Part of a small language model's weights.
Architecture: RMSNorm before each block, untied embeddings, normalized queries and keys, capped logits.
MLP neurons of a small language model. Each row is named by its layer, matrix (up: input weights) and neuron, and shows model dimensions 80-175. Each number is 500 + 25 x the weight over its row's rms, rounded and kept within 0 to 999. Numbers have three digits each.
After each neuron's rows, "fires after" lists the tokens most often just before its 100 highest values on Wikipedia text that the model never trained on. A number after a token or word is its count.

L5.up305:459507489482488469499524532524522496505502513435532510444523511498529484490477464467473542502457521529504512488510489492516475508511485501526501490497479488473514474555473520506526518468499471487522515482546527518439477498478484498513541528476527514466504531481504512518481521489493477497
fires after: "is" 17, "us" 12, " do" 12, "e" 9, " se" 8, " ex" 5

L11.up242:545530498485494478546519490533516491490493499483491527485464479503478459493507488502446473503469509534501505478492564513480514501541573536523519569454452494524501498527500461477494513449477556493503508529488459476509465491470481486518481507529484529520481507504498505524488526502487521494
fires after: " to" 19, " can" 11, " has" 11, " would" 6, " may" 5, " not" 5

L3.up50:471476519509463458492493512481522519514515534483497516504458527527457496503511474515487489521479529531427470495494547519448491501493516537511523524520461519506529524488496452543505511466505512468474471508526493508481504511502462463493472475492501521523525500485473516530497532505440476513
fires after: " Ch" 36, "ipp" 8, "Ch" 7, " att" 5

L3.up92:517467530507508499433535456467484511500522513493517529461504514529536484480518450479493517504504501551496471487532513503509480529538537573500537528519469462480505516469494502533524534503485494515494527449516538503502517477513485511522498471483524492548477524482560472477499502465504529501
fires after: " H" 15, " P" 15, " L" 14, " l" 8, " St" 7, "ph" 5

L9.up368:522498492504524510493494465517499488476483505441515493520496512468472497509501433577467490516517532528466451515506472516470487539532521508491531495493490549489540517502468536530494486489537509528520560508500459484514536479477497526496514529529543532505490498520518481548505484488474479465
fires after: " s" 21, " S" 12, "S" 6, " L" 5, "om" 5, " th" 5

L6.up140:549438485504451499524512496488507484511472515469510509497482500479514490507503511528452450503515510488444518494507500460485526538519513536492508533491479507496508489528513480541473467483492522511506511499464497511482477493493485494533490434514515508530477538494480465519505532448501516468
fires after: " P" 12, " v" 11, " V" 10, "ass" 8, " Em" 8, " p" 7

L7.up153:511486454488528500485571465507483518512530530477495508468493533526496510437539510531513500495505526519531487540500488533525493472508526511527544512485510537508499499477482471506481505507480532521511492492527504481491490501467482516496455498509490529530533487495530499503510513479481535501
fires after: " R" 36, " r" 21, " |" 9, "R" 6, " Reg" 6, " ra" 4

L3.up35:512455497468503510452525455501493486483549520485512516442510484458519460437483471524478469491486523491526506548536556496510495530525496475454517490479497487487507516520527486486497533485540523502525555512507502496463477494487484531512481464523501526529445518455530492525510525488484473457
fires after: " t" 20, " c" 14, " s" 13, " C" 10, " P" 10

L13.up138:496508448488512503493507490500513462481528467504499543500496489507500491450485489509485489523482487488519515468488544512508528524521519496523505502466564545511482480483471486528477504520502509494590510473510466517497512504558513485543517514488501555507504481470482471494508530526503456451
fires after: "0" 46, " the" 14, "1" 6, "|" 5, " a" 4

L3.up218:513451486514478512505502467494470508538537498496526522455490482493502490509509490504488465525472538490509538456505514469490517484459539510524556516517450465519517539494545523487481508512501517490520487483437507511501510565466508471504516473559568472510483464450544507511494502471521498487
fires after: " M" 12, " b" 11, " J" 10, " Ch" 9, " ar" 8

L12.up147:539499478489483476516531507494461502532505457481505548472494497559486516510463461502474489545490468522494526471500537516493488507460491525517538544505512504501504526506507518496462536538483464542519547512508462504515503472497523468539520524484481520529522483490562500498538532465498476516
fires after: " the" 33, " his" 8, " a" 8, "'s" 6

L6.up242:494469531486494511502498475518529539513495527437539484502520515478519453532493490497429486497512570513506489509518528467513473499489491511507516516506462520532508550567516494474537468510501484495533505507501493497493540494570502540511500500557517513516511521517486426507505509500491514515
fires after: " S" 17, " sp" 11, " s" 11, " Sp" 9, "w" 6

L3.up269:514493527568504466531486514516519458482527491514494462488516476516496475460533511553490505559477492514471484486504514507519486468508513513468509496485464509467514566487522512538493494466534533480473481507492478512510526500491463498531484523491501548521502508491493528481462513546424502482
fires after: " H" 20, "w" 14, " h" 10, "h" 8, "eat" 7

L5.up221:500495503485460498540523485488481547506520493491472512483533461477463449493490483500410484550466555475524513518478498496491460529479481542496502501485527530486462515542466530463485541528545473530525516474540504483492485497482532509504471516550502496474474484484467437502477503500467530463
fires after: "s" 22, " s" 14, " S" 10, "ic" 4, "k" 4

L5.up282:519485540479466499468555497492516493462534490432525472479520486521478447471518501515498539509470497515477533518508560481469490490510491530504515498534513532496487486518513501520503492484519446514546496483532509464495530515503472493488450498503517476478496541488500493523440531511427476512
fires after: " w" 36, "w" 16, " W" 11, " h" 5, " Gu" 4

L6.up378:488505494505498524482557482501478544495564542463493528472487509536450525500526504486505497500501491520516486537492480451476519548447504483530517509451527494522497506525506514506490478442483518499525512455505528462507531499499518490506506472492501484515498482483490515523550484476497482420
fires after: " R" 27, " No" 26, "te" 11, " r" 6

L7.up396:488515500488491503522552486522479533506557498477536484518498468485480465532534469460461517500452490528481498496515473520525486502520459520527510496472494502471517555461530477499498499457499491461512482485485509473478506513475519465545507476482489516545485498493485465486503508532435486544
fires after: " H" 14, "u" 10, " R" 9, " K" 7, " A" 6, "a" 5

L3.up93:501440507465499511457531461529504486503482528510519497462471529496489498485505481555502450538501517483478532489521505512504505515482501522495538497463465494488497508482521524476487517455521525527533492504510543484478502504464509494485527542515503527503497524479508450499546491503465475521
fires after: " g" 17, "C" 12, " C" 12, " G" 8, "augh" 8, "ac" 7

L3.up392:475506497534513452489521506492477497495511503521508541521497505504508469500540491525446487543523500517477500454514493505492514506472505522519510506491505529500495499534526479499521473486495536481473518474472446483480553539533488503551476498489528502504504511494502490486458559442440512524
fires after: " U" 18, " f" 10, "E" 9, " I" 9, " Em" 8, " O" 5

L6.up125:520498526503512493510543485493512525508486519472493527484512521518532472462517524502510498512493468495500477467496492520453474535545540497505508500484464495482471531496494533538517531498488457499510482481503474524482480492452488487499516482540526506538455483494538502528509513513485514498
fires after: " L" 56, " P" 7, "ch" 4

L9.up381:487435514468542526497501496500524476459486504492534512430491467505482524505495474498515517512465506478483491476506492510461493491488519503524535476484518537519491517530485489493483484405507493459503495499541495496478484525468519471511511462518501533513475496471515495546507440494481497481
fires after: " C" 39, " c" 22, " R" 8, " Cl" 8, "C" 5

L3.up222:503478518460471504502518536503507508469513515495499514501509502475494481504513513506470498559490517497492511496454513476468491512520536461494510479484441534510470502494510482462482505478526479464484508517556512513457466507481469493489480547530480530464518518503497463479499531488444484552
fires after: " K" 19, " C" 15, " c" 12, "C" 7, "A" 5

L3.up189:489466488516510515537506502477518527528496505519482530482465528494476493470529495503480453496469491525475475497543512500480493505474531481510535486476469484517534498498545511533502450494519526508532482489470539507463485485499525550509492502487514531515501502495515541490490456505494507509
fires after: "m" 15, " M" 15, " B" 7, "erm" 6, "em" 6, " pr" 5

L6.up388:474479491475517499523556520537507516559509487500536515446488470527467497472513506521420455536520508501503495513478481476540480474502475495549498477493472499498506507493518523465537486498518526492508515509530511481475516507511489517509521488505482531527484480451487497519493504477461481523
fires after: "0" 44, "2" 7, "1" 6, "6" 5, " R" 5, "5" 5

L3.up376:506463510447495540494575492503469500516549485488507508462462472527507508484489498529494459543496479522487456546482466539467495538516504476531481483482500481511471534454534489481526524440534490468526521468514507473490465526502517512503489506525507496507548494514496477519521429469496497486
fires after: "C" 47, "R" 13, "G" 11, "A" 10, " R" 8, " g" 4

L9.up427:529469531479501497510536505509507488493528491494505529444491514538456491470491480509495480581490512521503502544552457526533486500470522518505508522501482501526478516524510543465512507499518518531487496510545487489478524498456487485540531500563481491548520512500510440502434516495470469490
fires after: " B" 21, " sp" 10, " A" 7, " C" 6, " ra" 5, " Ste" 5

L9.up36:512462494468477483524518498525505517516502556491529498499474531521434512486552467477483534521475527529502495483513518498482535544486512496491545488478513513530482509492495504475523512511523493485505493539517496521481511576502463464509488502506477485492538487518463486499514503497493500512
fires after: " c" 17, " C" 13, "ag" 7, "oc" 6, "ac" 5, " H" 4

L6.up20:514480535502511491523505476512508523518508487511524521502471511512501480506509539525478489547451501514474462505538512480493521472442522548460469518537538531463494529479497517544455492518519527504469468505477508487504531479501482501536442523477554547497511467443534497500475517506477514502
fires after: " H" 27, "h" 12, " h" 8, "b" 6, " b" 6, " Br" 5

L6.up433:527461491495485487530487486506513492469501490477539543475470521507478465513514491541482521549506482552464470511498531501508485470490512509493491502499489531548467534476515534495491508498546535493529519456528508506436472486531498479524503486544493517479547489466482463483483546494526513480
fires after: " K" 26, "B" 15, " B" 14, "k" 8, "K" 8

L9.up308:534491547482483474505526448508529509491498526488468507475474480531492508479523468526481517523517502502546483536519478525515523518491547507486507524463490447538511518549481509496555512430497527496512515497490513501524481521549480509540503496529514475558510456486516487532507540477464530512
fires after: " f" 24, " F" 17, " t" 7, " A" 5, "ru" 4

L3.up397:489445526463503498463542451461488553547513491520471541451509511502464500473500520477470492494460491474490493519509475509463481494529551525504538505498507520518522494529498488493517494524516492518558521521518504499492521544465488500488513493536519472517465473522525493496490509520514505466
fires after: " p" 23, " Pl" 21, " P" 8, " colle" 7, "l" 6, "ac" 6

L7.up390:466532523503484489541525487516516501518506536461499542467454476514461514476535466501472490517512486531538469505504514483523490480447510478510471501441451509499492493531462523511505502487513531496546498443493476487467498507503538511519486488514503481510447503469531474510497510504479453486
fires after: "0" 36, "7" 8, "3" 6, " ra" 6, "1" 5, "8" 4

L3.up191:492491516501502471474534530520485554530514507455519452483542498485494449437483486517502479497477524530530511524483528518501527528479482484516522525541480525420506493505502530532515530504548490459501485519517511458532529523473456541533507487483549537542502540479503479477550496467460518506
fires after: " s" 18, " W" 11, " T" 10, "S" 8, " Fl" 5

L10.up227:484476545510520504474516516503522525523475535482521496433480511524504478459500486498508503489476484477473509509532475466480445537524511495513511520490483512488488519499540514475489534528486504470520483519542493459467552520441453511530498519482490516531470470516494438516468469475489466527
fires after: " L" 26, " c" 14, " T" 6, " Cl" 5, "nd" 5

L12.up370:532546476534462488525491503476556463480492496491489500492522477554467531491566514518486470515497512507473497492470507494504526498510513478548511519495541496528461484496523541523523464500509496532481537493481473500483500480507484500509544496528519465532517515460514457541506510524482468506
fires after: " |" 45, " f" 9, " a" 7, " the" 4

L6.up184:511445489445455490519473508504502488463493522472485495510461478524499480523491495529448528510514554502458482510505540503456514530521455535528523497511470523510481513508496485508473497533502496500495518441467535505513537500452484450540508510490498498481511538469495440512514488448494518476
fires after: "qu" 26, " P" 9, " inv" 7, " v" 6, " am" 6, " j" 5

L7.up219:498480502498493482512519473495450483489495512484524496501521455499483456483497526493503500520477497500539514533502534505501508505515513534467565477471516483455546515516521490509469531467518476491524535469494534519508498503513520480495485521500538531516509508462506433473484505496485467526
fires after: "-" 54, " H" 4

L5.up83:517480440460546495495510490521463506534548510471527475474468506472455474503489496491482519522494507527497497509482475493494502522484498498530509571493540512480484504508510492512482508495507504536501484468524535465455479518472520515507514475558494500507514511481504524507508490492450499481
fires after: " R" 19, " W" 13, " Go" 10, " r" 9, " ra" 7, " w" 7

L5.up139:508490545470458513472562494535543473510530485483501485479451533527488486483515526514498504550477507500555516549507486483501471504505461465525500545519460476510495568481491492508493526452503528537512509492478536540499481525495474492521476529511485523496528550446493460497473497516497492468
fires after: " B" 41, " Ste" 15, "B" 7, "ru" 4, "ob" 4, "ö" 4

L11.up23:549481541503503507527522447475548523468522552474540497478508448525500531543500517506496529501488533491506449565481529472530501486492492512515548481471487465550500527514480530491510498480520489503521503506454491511475469510489502464507510561472556491506502481512498475489444450523542487511
fires after: "," 30, "°" 22, ":" 15, " " 4

L6.up364:536476471517463474509528467521495492530526493489528499506488476472510444493486472510455503558474474499511509513496517512484434495488544514484495496489532526519490522497494474518485549499588440530558537525529498483477479511513503496517551522539496478498529485480493512499534490493483450511
fires after: " A" 16, " T" 10, " K" 9, "-" 8, " J" 7

L13.up396:508467475456498500539536507458501547472528522459490511505460492513468474460522505529477532497458513521491520518483499519519508507480542509533506520499478499485538474483525510513532487532522528472526454532523470480485503543471504484488528508499491524505485477468537479471516532484494497464
fires after: " |" 30, "-" 9, " (" 9, "===" 5

L5.up30:490476511470491506485510544522524548529536572448550536464508488478505495491511499536488512477486518537502534492538544465508501507468491475480510539486499481485463509512546541480532534513521534513553499512518536471470536523526508503551504515490500506514503470450489496476447487509477468500
fires after: " C" 17, " c" 14, " B" 11, " b" 5, "v" 4, "ec" 4

L12.up221:497490530498519533472541519544490492486504469492540527503508521536490503494552534517483517532482507523462498493502518505527488496467510545507527482482494499467485513510517483519453494549546470550491477501513494512507551546430469494495491473506534540512524486507497498512503492455484470489
fires after: "0" 17, "9" 13, "2" 10, "8" 8, " Ar" 8, "1" 7

L10.up398:508492479448511488500533501497489531503541483472497550507475508533533476517510465501517488513517514486462521509500499503497495520476533494483490474477471470527499523560518530542497517485470486485457461489507500489458497522465448458521458503527476530547543549480478503527486509512419486516
fires after: " K" 16, " Ch" 13, " C" 8, "C" 7, " ch" 5, " Par" 5

L6.up65:517466529511502456520502530502505485474493508513508482455487481490523514493468468487477503530503501504501520524504494504514508534492496499500529490507446480525513570507490545485517506495487520502511524477509539499517459527536517515498544539486519545513497499487499525533498478537519516502
fires after: " st" 22, " b" 13, "t" 10, "st" 6, " t" 6, " p" 5

L9.up423:521472501514486489513541505516482518535483493498526503473471476493501495509506514499489513532507482501514473549534515497517515491478507496502547505533524528508491486495552473477538508469539494459465521475444489516527499500510479480521508515489502515519479468482490491509519539491470515523
fires after: " F" 28, " f" 10, "F" 8, "fl" 7, " I" 6, "f" 6

L9.up375:487507477473495522515530506513480502495519480493526493466494477507520520461517460502462481515523540505516471550456498506458479539476490452530513493479499510504473553506476504478504534516499516491509518509525507457494520531479525506544523488518513542516477523486492464549497499483422470505
fires after: " R" 34, " S" 16, " C" 8, " c" 7, "C" 5

L11.up342:490511484479516514510533485505494527504477476476541504496467516533465479500480455502477501503494491520523462504529483522508466521513544527507487517540516489478526515458544504538498501496513483490524473501499506492507509494464546522509514479454513511488517445505561517523477475495498469485
fires after: " M" 14, " |\n" 12, " H" 10, "M" 7, " J" 5, " L" 5

L13.up314:495466485479535501477515487493486490512506505465503476487462487530486482526508479503484504528512520512471496495509498517519467486493497562529465486515530508538502549499465516541466514441573467500504511525494516478483510495463487517508484505502549500475474503517529512503472515474479518525
fires after: " " 20, "2" 18, "1" 15, "." 6, ".\n\n" 4

L3.up61:550467460483507466495529502504519498512542489481516525473507500472434490536544450521458486533500497502454480505538477477495510508487473484518490554522537503503490474524507428520490464480509513432514493517498523454489484524539476529502506484508489528562498511506484518523498510461478459515
fires after: " F" 18, " O" 14, " M" 12, " w" 7

L5.up245:499487501499503509554558532479485514519496480480524536498477488492470499502517508534490505566487499489510499556524469518478496514508499481515511517497482488525523521486502478497514524481542506505486451484500498497487473531482493510542513449530527489516517504486455455526493555494478477539
fires after: " K" 32, "k" 8, "K" 7, "A" 7, "ar" 4, "á" 4

L3.up313:520496466496472511478526480537501506531544498524489500457483523496504500511501460500479473538488494522492511503518485548463499484490492525485531547521533504530505531522506490498557479527489497437491513538520535545463471506502472464497504488501529494532528485498510506481512480486498504481
fires after: " st" 16, " M" 11, " St" 9, " ar" 7, " j" 5, " b" 5

L13.up293:501491475486504497509538465488524514487500510517473501499509541501506493531455489496501555509500501512466526498549550526554492510521499485508566500450518471504504573508458489506516489500543455493518508505499463498465530514480501525562502526469521528523494452492498512474504472483523506477
fires after: " " 43, "1" 13, "3" 6, "7" 5, "," 5

L5.up439:543480513509527508478510479475517485502572538499552505492489477497473466483502479527495480547505520511522531547509515499487485516474517465473502514477489498516518486527531514481506493515537503539515518488519467486507548525479532497516513530542511447496495506490527448534534554504491476505
fires after: " s" 34, "s" 10, " th" 6

L5.up406:485510479531511501541498471521469533551513481449502522515496520511550476461505494488483463519471488551504459549454514503494469489475501489518509523513487545519500517516495492552509516489550494481506496569478504467479506517498500543496495494481540527483520476481521482508441483516506472504
fires after: "b" 16, "ad" 9, "ur" 8, " fl" 6, "end" 6, " Y" 6

L7.up340:478458545523488514570508493529467508521511535498521491504483503493507518487501490517458499526472507473469508525491533493533479484499508487466533529504472463523515539496489486484540527525529507491529488471484517507477483488522538499510517501549550516517513512508557496474486517501475462501
fires after: " st" 21, " b" 13, " K" 11, "st" 7, " St" 7

L7.up77:537455503480491477533496505469522532551504479498506486502502500517498431496486510541495454510452496512534484514494483512455437494501514518556552525495519511474463523516446473487533497504482514519565464525479503495522505526448457540503492495496512488522496488494506509503499507489509464467
fires after: " m" 22, " M" 19, " N" 6, "M" 4, " |" 4

L6.up301:570481500466522454500534532535497485521471526456494526454488458509503538499489472502506488575451487536533462505501470497458494533523495520483528471485503505502514524479492469485500581462511487508506490460502504476489511500484510462518498478495507514463492463524516465538501482444505493468
fires after: " C" 34, " J" 12, " Ch" 7, " c" 7, "C" 6, " ch" 5

L6.up429:542487516473527519497541467540499498495519533523486539487476470521491511525504468570497452524464505524498524522526502468507494550503501545531487503478508482482493514545529535516532504520494528539496507497487456498467484492469491514498475496547508477472461491484491492519459525504477543507
fires after: "v" 12, " v" 11, "av" 8, " s" 7, " inv" 7, " ass" 7

L5.up424:505522481498469480506527461503507525510538532505521494502526471484533471470515506518448483538501543529519480518507464516524473522513497450505506495513513570501523507494510542516566520499504459494504489493485485500492531508507493504495462479535534499501482496520518498505494489475470530460
fires after: " s" 39, " S" 5, "m" 5, " r" 5, "w" 4, "as" 4

L9.up299:524456527490474496506498477520525518516480577521511515454481487479487491513490468505472439522503516480468526514507482473472453532523496531477545509436484537501509518536517526524519505538518541546535523515488513510530474506483470508535510498492472507494461518503473484526523519478472489487
fires after: " s" 19, " c" 12, " inv" 8, " v" 8, "v" 7

L5.up48:512533493513507483556517470487524501505478462498514508488530513494526476503490491475486547571473526524540477491490495475490429478501549470528497505500498517468514528490501495504528494504506509493499514507510506467535496513486469529566515511499477507513505472486523468510485498541511488480
fires after: " I" 18, " M" 16, " Y" 8, " m" 8, " ar" 5

L10.up158:495516477470472451521498502519524503502506530502525468499483471516512462470476486470500512529503532500489492500520474530527474505489497519509537508520505466456514518515468518522537486491522506491501448509515479477510490517516526544523480508460525539529501476487495501500494502526495490465
fires after: " N" 12, " J" 10, " H" 9, " E" 9, " j" 9, " h" 8

L9.up71:525486497525470550485503482483466520484492480503453513498475504534493522517506516494486495569560496498445524506464480556488469529478517528490489491467499526472485539533509496499440490498548501520505522509513478506504515527485464528521500514513516519508503502526487527509505477462458527481
fires after: " " 22, "9" 13, "8" 10, "°N" 10, "0" 7, "1" 6

L3.up117:495527527451481474495527520506535487481533542474533478484480496516510481503514486478440490512504518485464473525535502514474516525498504458478501510464434505493530495537488525462522498434507516485524504485514485493489490478499523493533492444540503472465497506528488447530542476514461493494
fires after: " J" 25, "S" 12, " s" 11, " S" 9, " j" 8, " sp" 8

L3.up104:522497504503527490541485515511491485469486494491485471455475478505505484522483520543448516518483514531520513459505508482500480482482483486472498507521533511461498555488540481541487483473505522500502509433505502490502511503522470492528514487501500502524479527458511457514485525421432475472
fires after: " H" 19, " h" 16, " F" 13, " f" 8, " W" 6, "w" 5

L11.up99:525527560473462470503507514520505542490526582511510511495502495525515535492529502516498473501505504512505454513447541471465478504513491530542545528505491486448498514517490514520544480447510497494530531511489501474497538488527509437495501430516491501489465498475505505525507528527503459482
fires after: "it" 17, " Ch" 11, " p" 9, "Ch" 5, "h" 5, "emb" 4

L7.up55:469509513519496501469561527500501485500532501412516507481482531508498485493523468513478519512505522499494505492537495544467502482512543499501522525489524525524453496538511471497522493504491507465514481479518505495507521487428538527558525509509483538530516467467468507474496468477456503458
fires after: " R" 13, " pre" 12, " Pre" 11, " r" 9, " C" 7, " se" 7

L6.up141:510444531512470545501521501482546503536508521481498530493513454505479524474470489510471472556508537555504526495517509505528498497456540462451508519491504496489474540496533500506514483510520533466517519478471521470491532515500495504521507504508513503550503477506531523518472480483458451494
fires after: " c" 32, " m" 11, " h" 8, " C" 6, " p" 5

L7.up256:501512491458487495545512481489472507495503497442519524476502509522492474464499450556513504550483522527487544518505499494496449519478481526498512536515483489486509515474537541463524507482528502529512454528483485486484477478478511498561507503481496521541550486504514462522488510507468506480
fires after: "." 26, " |" 13, " \"" 9, ":" 7, "==" 7, "-" 6

L6.up198:514490553533471524501551447496504507531545523476522484474540486507489473496487461552518517523549527509489525547497501490473475513517455486476490493502509506535508530523513545488489493483525502485485515508504521490507501486521467557509522515522517516524525479504494456561502548514456463478
fires after: " F" 21, " W" 18, " S" 15, " w" 7, "A" 5

L13.up401:493508496481461537530470497510499473505502545504531514458496547505502504462524508509511487502451524496486531561499512541478500501448476515494544499509487495493485472541469501544485512479500495502520443482545517460497524510497492522506515561505540490520529516491500505523461482532505469488
fires after: "2" 23, "1" 20, " " 10, "9" 6, "8" 5, "0" 5

L3.up45:479529520486474495508499447486509487480503484484559547490521521497499480515506470507457507504507497488502482479521485492538517498496462552499556492466449491477504521563490517490479497480538476429469486485549500457510513486463529549533496511493519484528479481489546474519443528504502500499
fires after: "." 59, "9" 8, "," 7, "8" 6

L7.up430:501527487503535496563543548516517490535537511506522528492481474506487519470488480491514482510514549555526506507486515518548449524536510528521453503498470495492543511494553523507505515510524531466499503494532467490442493474488526505520549527503517507499493534485528501511464494506487546495
fires after: " " 31, "\\" 14, "," 9, " (" 5, "." 5

L5.up366:517502512472521502532514473488493502489484531509535537470509500443531481458511495504474496484490481519465448488496534517522475528525462477502499486497483494459489531495500512541543512484527514467514482507496476481517472510526498500531493533545513563515517474471507468499509537505463497485
fires after: " L" 16, " N" 13, " v" 10, " w" 9, " f" 7, "L" 7

L10.up248:524509499509477459563517503521479483498488438530482524490474522525452476482541469497431475544482522495484506521511455512492478473541499492520528573509508521516502467516511459507503494479523525490505508475505474519492526521503486539526517509479510544545490497478520514496508492463509524485
fires after: " F" 19, " f" 19, " M" 9, " Car" 6, "M" 5, "m" 4

L12.up60:509501515467499534550545504502486480547520472518546509515469488470508478474450486530520506550488476513539551529466524505501485481504521536512486493465458504490515526507481499502524514495500467511550522503546514491479453534503510483477522532468512535515521481511517473502468506545444503478
fires after: " one" 14, "-" 12, "ut" 11, "ced" 7, "G" 5, "ight" 4

L7.up351:478510526510487507484523507501524539519516518458516504452491541484488483485526528507490522518516485526480470528494521510510472498522478476492505516511487544505497509510505536488508509498542499498526510472511486479501512513464492470540500516515497490519523537500500518518509495474474526518
fires after: " W" 19, " r" 18, " w" 11, " sp" 6, "e" 5, "ri" 4

L3.up220:469528491448550530476546475517480482523538511475470470500506489486484521489507484483457505516508504552485446527458515514463508498504504479520494504538522541512510533473501525504548486521518536526560497505492483487436494482455480501542520516519510519469512525487526482493523484520469472493
fires after: " R" 46, " ra" 12, "R" 10, " mod" 6, "ac" 5

L3.up226:504459571472469507502516537505527489510482518478546517498492533495519437472520498549462470539501529541456481501526515502490502497496498520495500511514491533457501486513506483472517512481489494540524455490484511489524537553513471501534496475524494547507484517471468479510504559494494512503
fires after: " U" 21, "B" 13, "az" 8, " Pre" 7, " O" 7, "U" 6

L5.up413:501499486493496461523518498538550514498544476475516498508532529457507514530554509471462499512497523495517511513488490454473457485496474484522492523482482523513495517528498555504511511510516473500522525485525543489495484525464515524542514532512519544558529499507517509476491493500503493498
fires after: " sc" 15, " Sc" 12, " de" 9, "y" 8, "k" 6

L13.up250:485476508532486492539560477551499501466491497467485556487499519547470504513497534476549509492467558498515541484546484506483472484457526523462480531493494488474528529505482499488492488491524489492557473509498486473527519493460507553513525520494523496518463508463508491523522487503511502511
fires after: "7" 15, "8" 11, "1" 11, "9" 10, "0" 10, "2" 8

L7.up268:514486500523525541445546487526486451535477481461515467486483465513485484486476502526451515538504499482499518524507491516497499541493544491513497484488490445484513546481511489519494519471512487527519517489528502496515516468501524522586504502526504492526448526444508454473485487503464465476
fires after: " W" 18, " H" 14, " L" 13, " T" 10

L13.up443:526460495495478448521525488508474515533538531481494519515486530532498540465505488531511496529478515536514493500537508539509501510514509501558488524487510477513539463500538499469498514477517522486542441509554457497451506515509520502547478536517513495492496476496518464531464537514470540463
fires after: "." 41, " |\n" 13, " (" 6

L9.up435:491477573532478507553534469513499519450513499447475511487500479520462495500507490553490487522455526493499506499513509507474476477499517541540509516511480526494504580498503514473549550485510489455526509518485506514504491525488498486537500524489507488461481459482487472508518502526466501535
fires after: "0" 26, "," 24

L5.up185:527470496508436476502563516495485510534536497491489497509505495541514432481490489530469498536494570514460514535474512456492495549490494465511478528492470535524494529481485513466463512500521535512455507530517460496521554578523521538535481494505506509472483495449486413494471549485459450492
fires after: " S" 30, " s" 15, " gu" 7, "ou" 5, " a" 4

L10.up5:507480526465462489475554514532498549533515492500502563465475499487534493493496454501471510553527485509458487508511479490491486532484525526563513500496512506547492546518525502531454495464534529495494482468485504477486515548478454497509522492502473554530490504495509503528443521474491503468
fires after: "1" 17, "2" 13, "." 11, "3" 9, "4" 9, " " 8

L5.up160:517527515490529488454547475459532493493521539468518489496545505485525460469473505543461490528485501524516506507521470540498487508486464512492509560508482517515509500521503520527519508478515493490511477488529522450501524532467536521520501494563481537493514503489506486503509507493454478469
fires after: " w" 26, "w" 22, " sp" 12, "l" 4, "al" 4, " Mc" 4

L7.up350:487493519477488487502524534484499487490493518514521505447496536489463437501493490503457518558517495494507482493522500507515516500464516498519534509500473507496491523497541528470490487469489483460477463436506514459487512547485519524555459514473496533520468444482532497543510501513450492511
fires after: " E" 24, " e" 15, " H" 13, " c" 11

L9.up258:484491507496490503545552480555520498476478535494480512520456485521469487487484463507446478514470505498452479539483519482490495550499505523512492506471499513455488481558484500473525501499534505462501533531502516521524500572498500538504505540475545522503482505524498542495538494520504499505
fires after: "0" 55, "3" 13, "5" 10, "6" 5, "1" 5, "4" 5

L11.up69:488471548516521468512571502538535502477565490458493507462476480507509517513530469524524529528487498560504505513515502509532468482529534544509507497495464489517515496513487479520537559474524514433505495486527468482483479526492479524536533516508512505454476473491490506496489481517497503526
fires after: "," 56, ":" 7, " (" 6

L7.up357:467522523502505470526505421500476516520522515467521507488531521523523490493492480495527524506422501490515494489468504516492455505500500497484482499521469511489528536482515492531478526478487496494512523502522461464472482504482515494506461516474502506500492517527540461553495558499518485518
fires after: " L" 21, " T" 10, " |" 9, "S" 7, "L" 7, "-" 6

L3.up82:511505518467526519462573511525479531520485541446520494497532519496511483492508479513447464491525560490487510513495493519481503503480497490532501513468452524481497509520490548498518499471518500517479544484520483463501474534487488525506482477526527511490511489504508447499529526515458512495
fires after: " S" 63, "S" 15

L3.up153:533467490493464475521548502480478509538489511484485512517487522492418507467512464528456454515521521505470508536458525532489528522520522479523538536486507481512489486511498456522473532479548486471530479480528518509468506499466465496492512496488520513526499476496519499507502524472501481531
fires after: " M" 25, " f" 11, " F" 11, "ach" 7, " k" 7, " c" 6

L6.up357:488523495448493524483533513504508454496473471487488475479533510525524486496514551522442481509508528488528493521462513505448479493490474498535490539512479503527518490520516499467474492502569541455502520505504497509501454496497498527526540543477471550469498487503507477509518506474534485505
fires after: " D" 29, "1" 12, " d" 9, "d" 7, "0" 6

L3.up196:490503496529504496527547504473510499496510506466504503494521500496487490525479480498450503506482521541510480521537463504468497491457518511527506560490518499459520494519503448507516457500544522517526512475497515493506494548515472508495475531514526496505530494520493495463516500512490480511
fires after: " m" 23, " M" 20, " H" 6, "M" 5, " ar" 4